From a checkpoint of a small transformer trained on Wikipedia.
Architecture: LayerNorm before each block, rotary positions, capped logits.
Training: a variant of Muon for these matrices, 10044 steps.
MLP neurons of a small language model. Each row is named by its layer, matrix (down: output weights) and neuron, and shows model dimensions 128-255. Each number is 500 + 50 x the weight over its row's rms, rounded and kept within 0 to 999. Numbers have three digits each.
A block is one neuron, or neurons of one layer that tend to fire together. After each block is what it responds to, as a language model described it from the Wikipedia text at the highest values.

L7.down57:501434526528450423482512521534456568533552490527555553525406463514490487456461477479399484494490614583476477432551436435459528507401547600479545529506587509559487398441495510480486547509524562473499529502537448495385569486442593478483461474516505502475537506457479446520424556499557455439523545498509481530429546473414556483507621455496454409573489506442526536500520456452492475538449
L7.down626:470527466475447518547489449556507458502466590534510552476528734421544519458572455557467477527509418472469486429497346452438577438554500512569558432518509499520479531413548510476572505488501598497413484470476511480541542509506489539574460449520587490456560524519513529506563393576483483503375467501518482476520513491459573465527521588488433548496472557405496514515486458472529574513462
L7.down630:451572463509423459553541488560539533511453451516448511463434515472468480493615564521410521465533508519409532390569640516585513498473457472471532512478547488547511453488465472490425509411574517544502476532488555422482566434547617474467465440326479443570489511493508468467504561616512536481489522511537549460520498399466459472480450444536565454445419582513502443568478451480447360490504
L7.down904:507612541608557566453445490549461620523510515529447503463479555546481485545571411560497540563546553541565470536576606507586463498491449543446470458423468553474493482545512487534423493498379521547443516483437487507463474490502551409473455517496558448537464456494616542447502539499404584513413572470457525609544447522499502477531532546473503572462510529474637430473493609496468412490533
Description: Short subword pieces in the middle of a word split across tokens, often after st or est, e.g. mainst-re-am, est-ab-lished, st-at-us.

L2.down487:431543464506531526480441446560442418518503541534486515519503514484454508571490487470523464453519521477525510509516541496552528484470461413489539577378443555520425501536536447505439589498634512558458509541436497568464576527530484495544521613476532484399452486390446520477475530443537456595549513395525558448481534537522501505579490497446519478548565517527499515529521579510516495449466
L2.down633:555550506471512513493460462579466418554507619508549494454558612588470588431393448539497572470358510488544566503599525392539566493479443492488525602515448525502513535532535514515502551425558518427371530528545547587488512419537502433585532421441429470551543426450479433527522544429436429523499508483543457580488454442562472489472457503424515460483533537585432460497503534576478539496476
Description: Final word pieces that complete a noun split across tokens, mostly Latinate suffixes such as -ation, -ity, -ion, -ings, as in Rel|ations, hostil|ities, feel|ings.

L10.down34:519342519518452467451431550529427567574520609558555520605500547553389436449498482541513518451405477558548405604417492484462500462477431511508503524492512481469515506485494387478492539461589502559375481573516528508539468451477500451470518442482486566527497529531503547524489435499543498524529535539625420532538559547545498545490548418573529403503458431452460544488499527523479502586507
L10.down111:476477578484529476452533455519559469581550543540438415562554479500540446472512531488590499484551505532426444573597536439515520485433515511469476466456472442523469559446522431509528557476475536477479585538544429522535560499580448525406453486479361534464523483506476508494494405615416505515557548533641518480411513435593449573525526587479471446500482417528497444506425418524541524508482
L10.down138:536473467475513502609504521496615544497488485471473501525456572549546465530460489492520571462463493493473481536431394467561463504371446477479453470501456478500446501499517507577546603567491526443521518478604437491502531598470504470514494483554528473396533413454507451536486513501466514461511546506567461463482441593548460444470494533362501473509531516503582437455594539570542479425514
L10.down186:497480433546401499534548469560445561495440494510597523536446446459459549439552561546469477559477587523512538505551412547477523507418482582476476404564502494449463500385415518560430468525499466503509539456483372562497460555495569437511498611504417365498477502517619500597525570541565540481461491449532534491528516507561504562453447572628488595450528536460474461522443483466554520545512
L10.down190:544465626494535472563467495549605505415522457523438578471580454466439555493553544526470578471536461518396448472456525397529491521469432437480457562500532473512500589495541506498476496482550462527584446481518566556534523525611523425475505536455522462487473581516413512492554451406504450426439455520515463471525510526479477537470426478453489459537435478434611357487576501437480552589467
L10.down691:517488448549611469459486507537592553510509472496503485466555533412567515471518546689557537523471554490392552491441440452463521474501490421441545427553453560465492524492537505556493499464417501433508465495511484568536540517491545558438451518512423382502555472549551549564532517441488519498459471446549486532433456571524465532572481569491523402507484492545445509445433546489518533538565
L10.down912:516482509505490529477475515530425443509486504495521472410544492535524462425477555528486532479614436469438485520537472422564483494640486391432461499527487520551497501465524470524503551457495444469512475483431465520505562555499504527468477541519493467442594523509516538520480425464586508567372478452462473597493513562506453531496595529528459452502521541586549487474441448370553418507449
L10.down917:488481518493503533544570362443580538422614516544527498472474533481506527499498420578545519534513500479456540517482496338517466433471478477486479548442485546441497525435502464547513533435460481463515529504578479490462565540468403480444483541506590520451558537580528494460539488533460462467537391558551533537471484439496575508538546561399405517427520509526512416529526508443555529549502
Description: Periods ending a sentence mid-paragraph, often closing quoted speech or parentheses (dreams., asthma., Neal).); occasionally decimal points (14.2, 11.00).

L10.down21:460534514479471518479472542501531454556451487485469460455493503439511535496470479505500543521408521508482428505548471486472521569541425513507524547552502445446581521429438564441454432376485602439434570428560447504485511494521437483557630468553553474456447521423561516550574482506470493495464564472497533556576551464542567401561534398427467523453476545411525481519524496506575524483554
L10.down404:513576405475483384413494444571556536551529471483572466571497437516462617539538546628586449456426519620531533465501412510471444531514609387463468544541486567555493467501489554521471548470514525537504460471578508513436466510525554463424490561575447504461538422535478544459473503576551473514424493534491507542466477570530461541479464499570534471480512638516447466545505487494451485457436
L10.down464:439520362495490563480553608481551481545490547448453486515366451529506548486465488426506432515521353532486446515545511589539454502577538472502485442448491466577533382525462480515500434472537477521444491462568590422473519561513588616501519483435443437461509556544587472547503569387481483504536481472365463442524526495516480481470493480426492463479470508556435504529442532545579390513429
L10.down624:582423581566480498575612494540506473478507449480454517449413474510453526464418582557429436524507371515620503525481500493416434501484528570471464542522481408464496501522407520482502475470535492475487480424467500430506448543532554539484528550443585461535480455555498512477422642384530574472493487477558453527495563463566523489552493488358481424451549611437516488542517492486563413470535
L10.down643:438545502473581401584418452530541382522450464448509485472512496500493525505555418527554533504523541526531559503554488417455526469505508510506526489556523574573458454503604567515509459447526436475496479543477526429445462457523567455509473499501591428470482519466536455428490514536589488457566549351548463509442449518522504454572451461462553520488584570442513507418462574539523589413506
L10.down683:463563538447565456579461542551514470529508487501423488464489481482407488527595498419515460495564492417516528400508506454483523499464515466484462470441538422512539417565461466344500580487518542541483498480487422474475453499528557468488445549474496496518508495514547447524475557509474551452478538529522538467503459539542527412491532367577542604542571523558482439483521519453559519579612
L10.down971:497575549440520519465582516489515550487481484540477448465393503411475474483550557515523509449482463476592583521475481407485484499437470584554445513411494476499540418510450531520517542491439444465458574518525566459467564492462422435500522576583628429537481536556555428502511480507564552566458530489402531547544430541522510654543483529442541448432452510488482545473411485567499490531458
L10.down974:513435486566452515494518438515635503508431473473525429437436429442404487428488539544607524494465596412457534465457479507524465435520575483530507539483566605484623533535600527541506460485491508464485447518476519527443438486484597468529505481480455554460453514397541510423383600531489498477484564431455494420432477506553507495455467440458506534495574545513423429505416503504437467485539
Description: A lone word-initial d or D token split from the rest of a common word, as in due, dollars, day, demonstrated; sometimes C (Court, Cavalry).

L7.down290:572461495384497442434466440500468525521565517570643510433510440486478523542509574463408546441533496605570506489480517536511458434513504534464500482432485594482395506450575567514483461481507479432527554466452511517500511536463525524507519517566500489523458555455506468458446460483477558436587588413362531481517609461409391525472420541614542456492511541558539576462507517466513484478532
L7.down609:440528493539582472546473495528528506342513534478486467512528569492474454516569436472477501473551429468435505441506551533468496518541514493471517498444513512470527572474523410547559496489553529485431547451546563479558409460513517537509544536453510497433550530450420563462456616565476420480537397504581477418463519587440556584432565449569500571490450501520544575585546568489518506509444
L7.down769:461605479446490508515471487501579517518516417480588462464538439414523528449502542421466429457585498572540547502492499545560489466481450509462500515439535574483438545458563572549544437535573541585494475469510589525544545500391384532504469465473484421629545476410561397567601558454473535535555533561502495490474420447485535492452456536457485538482458507502569467468498463446471482507536
L7.down954:500482556486450533553510417488594482470553471556526465468427492495465531554481629533419573486496473561437493506541444529515569494511516436495369476497606401546614491490444556476474526491622530564460461508531572549399556470532577485501491376451493502495468460496568458524508492456463469510514419525471564501522527546473565495513416510390395531462482572433513519500483489523539489502510
Description: Commas directly after a completed noun phrase or place name in Wikipedia biography and geography prose, e.g. "University of California, Los Angeles", "Post, Texas", "in Liverpool, returning".

L2.down28:456498514521484517489489443502515487503454532459504488536651531501418455528570514515481504476487505552450444451480503445494534503620448459475594554500523506597446483589475553516463482423487510400579514388543525471504557557530513491619486549560442523535538421513450568507494485509471429461538503372496606561486520441460588521463566520483525516480408527577444459452399499424491546511471
L2.down912:476508452580525525570409519595536432482460451513407517516559507516490394504560583440481481516533505531502404433482412537493518553687451408479478428409495453529507517483466438593585635496502546515529472410581545495482491517558535463493459440602422530492469482458557536481491580510448359509506572419539470496480543516541492478432507517558532524462472530500454439450412493488591492490496
Description: The article a after an opening quote, hyphen or bracket ("a great…", "a fretted bass"), and word-initial A starting paragraphs or headings (After, As, Achievements).

L7.down277:499486449503424502534469469525589454588550490552509535508459465559546539480514520498508535413465523482509495517405482594493458448528499592513524513500496490414534457537542458457577466588549432521490556439489554491579631457608669465517473565514479569470524518554491513523426458491421521459482491408475463474508401603505479508448476576443498510534494543541499552445534503494470465467449
L7.down615:598498510410528482496492502501470524429436504519503486496477390576404397557465518539545445461458463536507524473526508515528532546604567522486486482405414459468461462419551453433474584445532491511542534539528460463495506476554522487429488607501568461542532590482445439458570541520530462510493535491433447582647498482517512553458436578527418495634431525613497428489516525473503558498530
L7.down633:499537429505463498488457535587535519567468577509495509558497477472503420527511476496555507477563431561477418386559495419548483536519515495524550604512434447553538508540500421514498474473488424457459505448482487565487509509574564560478519565464473452511548565482485486491504462583544560576490503517548581498481527388436437483473547421475361409479598499514518491436428491442535445507504
L7.down707:445584565537537536489480485508459500456530503520512511561459452534462467523565455467527403512475475621607462446541565504519447459586515535530587479497570496491445498543633476467476506477450545520568490486491489515566443442467569458449483508417433528542443634436541561415525404443523395525560509418485590518449522533469505418500621431489440509414463489585545412434529435498460487528486
Description: Superlative endings -est and "most" after "the" (eldest, earliest, rainiest, largest), plus word-final pieces completing split words like member, magazine, brother.

L10.down70:504548534561501503538471509496498420420487516484529503430474514554429512511469451490498529550491523543488501474481454552481536499502537467468449504494400451537527479446526405495521510434482539458530509517502541469443547478459496415492476468448481458480575497446519477451528558571558418629529543284454471437443485507503567522472489504471437624475510572536575443444458506563505556485519
L10.down91:501630559488436419418491492514536491535443474441495571490593449442490493369542514451476552509493571501504505503446476446503541516691549500428461547470520545463506406459517429566535483522459483522544398474571451430545534574512480610472524535497401511523429474496426525544463437507560497434477460485506471453494492377528546503514496547489511580470567468437489428558572481460451588486523
L10.down273:487582459555421581460454473546428480550524508440467484513535470477528490436499488514498504473574497509513543595558507445439511392589481485499574385511498564512466510449523547504500543499471498521505491511510583375433459496446519499485502474463418598425578525542397473470505467523470531520437538218536508498472518386529514518484477545660547565524479554528447445474444494477462425495460
L10.down346:596504524461499465436590529522508537513493446475539503491469534516452431488475497527509545562471485378510486525477532465494462578501462523456525423476417442511469475426569520538540506506564608498566549479549502434487496511517461506501522546477489417505639404498499512569528435477430499530518540530522418540407418363493500460586422504478568597467499609436399437463528490539562588545566
L10.down416:494601559402468520429560549503420495528460482533569503475538452486512481544536653445470505484408406530470382547542519493509392520656480528498495494494501485509402455508511524481499505463508452506495664550468530464424529478477429546559525497451442572512474573447526468546494465412494555502414467491501550580465527498497412522473534505510518484518641474516473570541511477484472543513491
L10.down732:470420471475494520553455461518459484576547455515473467488535433511478538392572563487496583492480442448482535548487503511573541487585428511451463514477488506537499475448506533500450484572596510444537451504527525478550515437493542474587491447467480508599634573425491527514518508453548486547476526249573455460528552502481542609514445552469524524454446498499545567453544489472471426548566
L10.down740:449466500500568552576527436508523466468464503463529513450518456487453560446563399541529488446581433474524467446546505530540517558594528511528511576415598465415548523431498485476500496386509467515472586558602580546491517570546455500586450484488446509515541509534518581466419497534436525489467476451476506483437418376518533412406416469513588543492555474437466530517449458494512500511558
L10.down948:486497589476490401550524514447393505448397568525557470526549528543581463599551475555557469519426457489512440491505571564519468482447479480598528592482435504498523462511467533493359469419507432481533504542530352411473519490430489440456419503487464481542414530414434438421436579500482504609537510603497579432543488498510405447489533485550496477512491454596535527465431531478601514488509
Description: Prepositions, mostly "by" and also with, in, to, right after a past participle or noun, introducing an agent or partner: certified by, collaboration with, used in.

L10.down39:555525367463481491471508490520587423436516521539506514445453457464495551509497550546558487542477519520499595470588556475314464506485494494608464497452607400530539530528504519549422556489421464432456513480474432519527400445570482501534488534488400514476500523563407528564519535526503494510494485378562506497446507475523524478351469553521525507503446506525450520516538521601584497441435
L10.down116:544457406473523424484487476553578530486553517516478450490558566528467527463457581631515483478520478404494440397445496591482561510579532483523546440448482403507529468525501497510517463435550506444505523449581470473546515388475524504471494532567474455419544401446511539437581584441438486411456437514566488543545516453619522480511485481522422521497511420487435486545463465435529503516424
L10.down220:507503550532515493500502421612546388477463517464520513456485477557460629407491501553446561411487483479525473549561427433535458477509517540537579437486539418506503487473602436498495508498440463495557513507519489414543564487485453498556497495485432506549506505489454495453501559405523511438423433409495443445543492514385401431582546614506494544542489456485457485507398431456482610477380
L10.down253:492576530429394620456517511533543593514430499524564505450562525452519507539520493574448479435520535534399430451534525520558460559532593462452478511479525508486464562545482496467551457526493475424420477305453511540546492464561502526551455526497471505529448508389550508442595503443518440477481482467435474489490467459459464522515438570479538548509387532508532493574446476472491531518520
L10.down518:528608475476478556520518509574423421554420513478461514492616427523487500531502533509507421453502508498569562558429530473404445501523500451467510572460474488502404529594603547509479464496559515537535498427597542536487492536461516400504450543456479539568569495461564542468516536476457489509491408428548470486524442488478411459545473469460566482538528464346504452500508555445373637455532
L10.down640:458455386492565478526467574495485446481491542535536525542557568541494474405515531513464454431515487460394486450480470471514464469663472531484528523541558538498459517555444536485470489479537470450370493486500505505562518512509521512509506613483472455480478539441443526431564457402543466501534525341438504466537610424508442502536552439592486466518428510570473487486426543481469567553440
L10.down853:555476464471490459489496487457556488452478501549562460491490504481527460612512496528395543442545502530413492468498430497512457620560558551487504389556501578428404415471470494518517602517468533393456638433533554505493474484549507488557474494591550466455494536523521587434514517512477400473459637535498453540541499409543490495509567544429502435613392522436498524442401534555442501457416
L10.down1010:425395460515482487500548539547522458457474456492523488493438496500513545476448537518527449401472555482502471465521511507491496536625564526536493541556519549534448516528439516468427468465577437446483521471514517507534538445491447485515465517567444439524586473457453450447502483464503475459497537521478514516584525513484472489520506412503418570461547449531545464558453451529533506501534
Description: The token "a" as the indefinite article mid-sentence, after verbs or prepositions (just a bit, for a total, began a series), and occasionally as a word's first letters (avenge, aid, Area).

L2.down194:517525494482497597365475523472469501452586571560454433552483525490455478426554505533563596469465487453553478465522506494540489508528506504531595397413551479526535522466535402465484531457468598425435523484537459460556467484545501515571520487490486544483477409560498513431518514483477528583552521534419506580513526492504567497466416541492494502440482497417478566511423527409487531576487
L2.down757:459533512485447484435590465486454522450537517506455557449418479551467433492616478471544526472488479506589533597569534501522561450593517469456532604467521465491438456467533514508551532515529509425494572478515501437514514440520555530436461592469475511531492524489498517468497459444499498523501495482498473445478536410488539532499456516456484551437514517530546444486478510528595492510458
Description: Sentence-final periods, including ones fused with closing quotes or parentheses, that end mid-paragraph sentences before another sentence follows, e.g. ". He", "". The".

L10.down66:514505504499521479516480450445547517482437551378488414567617496475471516508482508445516546558421433590516558524519464455514428474508447577512456514611550468475551490575576390485463396484506522457458444435568456528508461499552537429516494448566444411493502558500430516507469484535576495481536489501609436418486517488566512551512559474551532564480542545449537516466496534531600499480532
L10.down296:481533461456482465466565532510523598575473509500500455490504526513483467539577439454405620498501476564509505576472438407603434548464502539488483464515593453515483434575487496570499568474508503613538440430473508520516399459593520520578497425423480495516518417474371452486518550530509502398480490448541459478506456565514521508518459522543620501511414496469461467397549413467435508542529
L10.down544:553511409457418472489501426495412458562482537446511484501556478470430616480501409545462548485525442490506521450487504503536538431597558485430486458420487468492490480505529572496466431547478485514500566547517599451462519501487575572509471494490580399526414413560491488507509496515500507465513500406449570548525503464453429460512551454608444518501562416431503430489469610474519484470488
L10.down566:526493555547544511497521538459452504467526530502553477548399427480413536538531468512474567542549517592532439555434518465504482505487605520520491482491465508499476515462550497551537503561455444548656535453475504439643489521574524510480539480504471386504530466488564463568570483520574394461495432437535434436492494450395561525515597408461571509418467520503514470548484593478485443527591
L10.down567:519518486501460486537461525453503488496563341463540504562472472376480486570453466517469480509477491546511555554448506452581561492486549512522368552456509379516546537530453552584454522484433524449492455545484545486512500507554520558523494483539559466536451519481489551538513486534492523562511479476358430528530582390564515560482550531570538534435526527422496546497553495516443547556502
L10.down659:459496447506523433430487528425494593556489476622455531566385435468490487503487403512539462449530483554500495429517485511529433530458604509483452448437374479454418551468531531483504562570562569588428549514483459484561534394492586594579469486534570511527523492485514522545628553482531516501507527405510568501430485556519508369472497465502482534509430489410450426553526528563543433448510
L10.down772:530544491489473535621503483416594515529466431486450472560502443504420482500476581459502506523491545548459529468508546467436548540398503582480475387545475563460520526458530436465565501461524437573514524465486488469495446531508586480474500640547499527490531512468518502500500587451498505490473584195519466425556481395446527512487397555495594465628508480500556467526489505510447479475447
L10.down933:515463483478601491558455446489462471506404482453534530534534406466513520411476450560392479486536530553476455485501514536505545516595525428552470443536498510522544458504518481476505565513498476490584444507494482400511533506524566544494440470527524460502400548530464468514361421587493501519526468378481422448459533603390493474527491504593418505485600495477557508425468577460543570535521
Description: Final word pieces that complete common nouns for places, events or institutions, like ev-ent, pl-ant, Stad-ium, cent-re, and plural -s endings.

L2.down161:453572442505576547454489543425510498471416517553548502502566432434487488409564500467490432513450494523514532506408621424474513526430511408557598459516380546523466507406545477494449534432554555569441493495466499458546514612448521506568573477494527478614492535563560448527487541515541657591555540445453542485485511436555478474502468507471532527441465441554584542578490439448500538564441
L2.down580:433495450472429521463461472439573482458542441552498443548530431548486524525561464539423480509367537571550522479512593568459517574558529490441576439479468555442470543445544512443457386499471467529512504464466515529569463478520517537473516498411456609491438554422525494565496602486562474553563547330557501426507419376497488471530498490486558473382455512513553506425536481491523539532499
Description: Commas, closing parentheses, semicolons and closing quotes that end a phrase or parenthetical mid-sentence, e.g. "Creative Studies),", "football pitch,".

L2.down17:419528431526526519499430449381469491535442455468488467453481510443534542438559466522490478568387424481424477512468518508585478513480522580563498463456548518486583542491582435511503496570507528451493588404489537463412448564488582534454507526514424506506499505476508470405460492602475502488490451420499514646489412428518482496524435455511560484526462504511568484459608507376475522508491
L2.down573:458457516508442484504362414445536435454492502525504537483461491473530488497498508586491516521395452519412402471503564562541576513558545487498523505517536513531584531562483491517471517541492583451476527461448550513486494591513560496560448546541445539514548491510568434436430589491450505476528494546549492461497537443428524454420501486417590484504482533523470533528468373464561479559460
Description: Opening pieces of Latinate words, mostly "ad" in administrative, advanced, advocate, adjacent, also acc-, ob-, plus closing pieces of table headers (T-ime, V-otes).

L7.down46:498497438466544464433404504524508399450444525471561490471506554479374499532513531506439478553433517460441478386525478549550518495591553496491504547486588506454369525604501456537432523540446557474632548523430536493540530483558517414474488550545512485561529464466468500556495498489480470440475530500536497543409502523512521448396553530470573527433477403531434516521443502503542578549515
L7.down51:454458536476495489475437553481436528427455436523526522491507584530494478439437475493485490587452463455492448452490540423417612527539528471533502534513572520493436526514505423492447559502549497434592526549507524518476439599472524436499498427447489555470546486581458544494544535407502443424513515481618450490467540519516484565550523503548485475510533513398494491478490496427507507465512
L7.down405:507516425497511444548490470508519511445585491445558404446511455490461427509563510517593526418488595505469560440493476506402482462512534523495476460627581522530436539535391399472535494440558376520523533547470406548575460439462476442536555530499441439575538475557479521465461506485552520488532542524443518464516543476479587550470504396612448518502498451533492447584522499479430507427526
L7.down1000:407457456445503519553460504509597574476504473451509556573518418425496519504517570544414403470458487466557481557537475472544463460566508500544469489418433507482488550552584454495516463484561544483486454473556568492521469485465391561503449538441494511524398456485553590539498438463517527431413494538465509471624439442466492515493506518565501453531471459538571507584470403457508416439635
Description: Mostly the article " a" after verbs or prepositions (made a, had a, with a), plus "a" opening words like achieve, available, away.

L10.down174:484491454505564454533453496505470506479558523432502488467590524495533462507522441447408485396663514583507552509549463376503558474664484483541402493524442622577533443564533500455410598457499461466524472463528424514493482550570583456498495545576516500441530563462559538434482582547476522466520472405539502478461457398512497459500504503474504457456584527504529430407548530479483485542500
L10.down375:403546474518508518454534545491537572519478378445435440548508571484573481501571520450459488475517561495471526408514419555576502449546533527495615433558445591441532573511540399485470460526531412597505444507508521534471537549579559460459496418503418468400496522467509496511463514521475557500573499497497513506512401482480532556461519497455460482466481427481464512546479459475399544500575
L10.down526:431477448528490398502552442484435555541501526474525439560438458546593494549554515377511549479497494473502524552509488546543412545520529588446579493581522479441449559541452547533495463585498469441469518493440527392606578442530421545426455484487442516498638493544483478518557475490604495520435546427536512502473492389519417557511579491468455475363465448423465434533463471531551509501514
L10.down552:523594620461593472580494500541414455503530539455447367422463424483555407541470498492544525510579530453456538526504487522494480497528516549462565479597427523594493465525546565565585555542509488575584550447383469501507464455480481453431608509505552505498406541385625520517579535460444491495515541360523483441490558463542567491509430548521462368480545509417482512534494461551513533443520
L10.down636:413491516476504528469503487523387517485444521519538544546476522454492568562503510552489507464460502522598458540417458521479414526537533567519474460454553461372549492415510508524583544584601447499444457551527566475460470520554506518496439495498453533493518564461580453516520500472529459509458452372411498484534437504530485585624565543443516538527404451468476517536433522565465475525497
L10.down637:546563403487512440495541446516475537623568527478521562503576500484483550456538442485421470481482492535523539446461534482494554547537515521538599521486586509518542481499585525451577491608438479494498546512491423508581500445514453530573416592502516576531460528461456494531445388483443549580449400370494497541371542546540450445524534411593480504462445516445530552517482587463491474493453
L10.down650:517577557515463544493494458501404486555471522543509451576512462547502341567546464487425489480503520455505565533427555453580519459642503512527482542535466419481510522514468470609524394474534515443476411527586545512506457506433481489577487503546522498580506490489478465504477456522460541511503490245576532540471550424484463502605552518467474524508473491406511574523510465422562564521464
L10.down665:501502504473527465449546484472459458483527583460403561511506535529513451532504573497528475564522521486472547470486559461585561511488496489430417603468537547513457527527511457519542449486498623475535468426414579533555485459423560411507439495575507507518471450461491549509566502432494499418473512409442498481476428536530487592480586494530526510459534463500504416504491583446545456450442
Description: Tokens that sit just before an adjective or noun phrase, mostly intensifiers and -ly endings (very, extremely, unusually) plus possessives and determiners (his, the group's, the).

L2.down66:444513553483454433507511479475395547522498490443556489564479413552425536505442568570474470520521494460475520532558642523487520404695547478491491524432576513589483507560481495545530495509380510521508420509540495475598479516510502451560461531457500468522534463474450517429482470505474480508500522379495539498463509512521518552500611532507473415524508540521539477495410454497491535440477
L2.down456:516535502394533500467459463413429460434525369548493452559500481473497477474564430488462476517446418501571537385512416484539515527660495532495468608494553528495454472475581491538534438539550551478499535454549474600528520618541488482526434458420543515460610480533500550507523504544512449551583501418542511531503489560501467512460484493412411417499495505520542472434417498458553420580460
Description: Possessive words opening a noun phrase, mostly his, its, their, her and 's, also new or former, as in in its 45th year, their studies.

L2.down294:472447437564364547449457496514475541546525421478449410540509493464448544454604473493490426536510484435524516476514473453456501485485580488451564487475465520553455461505545489553523516543382441460503544552418532562598463496553489534562545417524592512518576460429501602538531399502513497532542530559443548463554481442496567581512453470585522541428505533539541474518389477483467538556532
L2.down678:471507430378392558497571494438555476456520496567450505511466503531546499527456526524538590470529556562539473520481543488522511489506480451387613488482523539513576518438593546517540438542564504414550401452479471450534512495371540418475491416480590478456432385589474484456502506620490540513499564421537426533482500436485457513546442457468512569512503481563488557479489471443554516540461
Description: Prepositions and subordinating conjunctions that follow a complete clause or noun phrase and open a time or attribution modifier, such as until, when, by, during, in.

L10.down217:402534511579559521525440593363577528501445447443516505491453520461446406490466547525515442589476408455504416524481444505524516466513422461510357457549554499394546506562553500416411494471520539417505572484468428488493542535509476415466470448480510540516446531461488566544505532476552492516536481455556474582549413488487492538501476488484491479509565434469477417547534551527479411566436
L10.down262:484481536433505507488475639547359497559512578434603502548564468476518571467432463508472512497470454546506543544569472499526442501472543486479510518612469543509517504418464529507468490503532535452553604458485563501547527468591491435479577459469492524403419501496526457550502456470586458449501490437497560476476542414480567515475594488567536543530545480432416547496552500502443488417501
L10.down291:516522559488625585487475503481475469468566597525510592401532463476395517496528538451600545473402475487519569619504589500498532470563489435497547505528565523488523552403579404510519566473530539536497476460512527536548436553557415494457443456537397483489533433570505558542526499437611430534514479417545515481548462358493461521493510431568488523416399465508446450546411540556484536503502
L10.down443:541573466503489546456449542480530521549430493478533523531439475537463521437489504470545539509624508451576510486509460532511542438550451428478452631485426439522547538470516469434448528499425543451499549530539514502501488572488508509520481574486491531555466424500514449595384487552411571518514563404453542450505500370493477447488513544512547466405533487446443454514494544458523434510554
L10.down548:457615500462448520448455517512478493503547503530527463556464574656419501471495537502464461507497537534436462509513578461465515385456458543505445494532558452537467419544518474497517490477397474437535433436462520533480506492519486529522568495529506482475512481486499527466541534560546481540497539391528516499519438300562521521455537518612548517515527544520513444550515508486505445490470
L10.down681:555532511440477515429532523403546548473516537500554455425488551560457612542456460475504504501458541446537451457532481514473457485532512566458585521470455533555531418419538504538439568462449503478472492459453469486485523442544486505502446596496516430542496578502504519472587515470506477582527526328482538552504477487505526477517470539524521616474599460439531459522484533600523510493491
L10.down898:417520475534482551454462536550454506488498453578541514521542484419521496472479503495470500558516456388484504448478517444526485476430571411448467586458503427555568551514454488574471498522481531380501561523561488490640425456502533579493561552487453503539539575606461472536497473584490482515524455475542480455498442466425472509438536470597428614415494481551554496471513477585547463470557
L10.down990:536532527506543522535459545552510556539440498477574495478508512485524529525454517524440502426531451500570528494526460561530541511453473442486487464526484509467601475509556501491437503482438428420603523488570448532482497422506564374488485515519433584475446471527467593523475494548415526487424480487487546398541531454594613499507481463463501524496519430501428471561554559561550485515454
Description: Punctuation closing a complete clause before an elaboration, mainly colons, semicolons and commas (reasons:, response:, long;), plus compound hyphens and table pipes.

L7.down35:561597456565403444426453510503384536539454470462573458538563417474491507470493529460461481476549469498522568449515452564482532448565524586564426493536521492521471519509536539488514547507512495539504501557439529560526516503522460417404497574456390501399477400558446504475520579503459485468558554473515525437514554491523501528482503466524481483503497505486496451528531521463507528494410
L7.down43:459478496506559495409539472432457547543496480454420570494494560456509450473507600518584585448577517543521509508564514582579533462560524532507555458528540580474463517548529378551542471459531457405503368461475543496468524541550562517539561479465526439513412430535528582481452470474560495438554483447433502496543548540519466587439492391558541544491534515527475477496466544466535408554443
L7.down686:425435413483494387451549533511530613502485571494609555581585519460472565571509505595480526437531493442484563509501476488509483412627504496363477536558388496553579486523537421565468532612559506415539544483474528500537517482568478487469517394497522489552512455517474419532409441522499560441456524416474434470530562494418514534527464472557516524453498504472496502528507488457543487520478
L7.down807:547464459533506500515429406450485517552538503548529580420504481454371472467492442575451485431457522536525563487515541552496573540474475514472610499512490492533457453541529591534441483419474552513577520490437574501450410456449552494498592467435565528521500438475536573520460468492513502502407558486452477565503499470428520518482522537531480474475450493584476499513544537573590555398530
Description: Plural suffix pieces ending common nouns, split off from their stems, as in cas-es, corn-ers, group-s, gener-ations, often before commas or "of".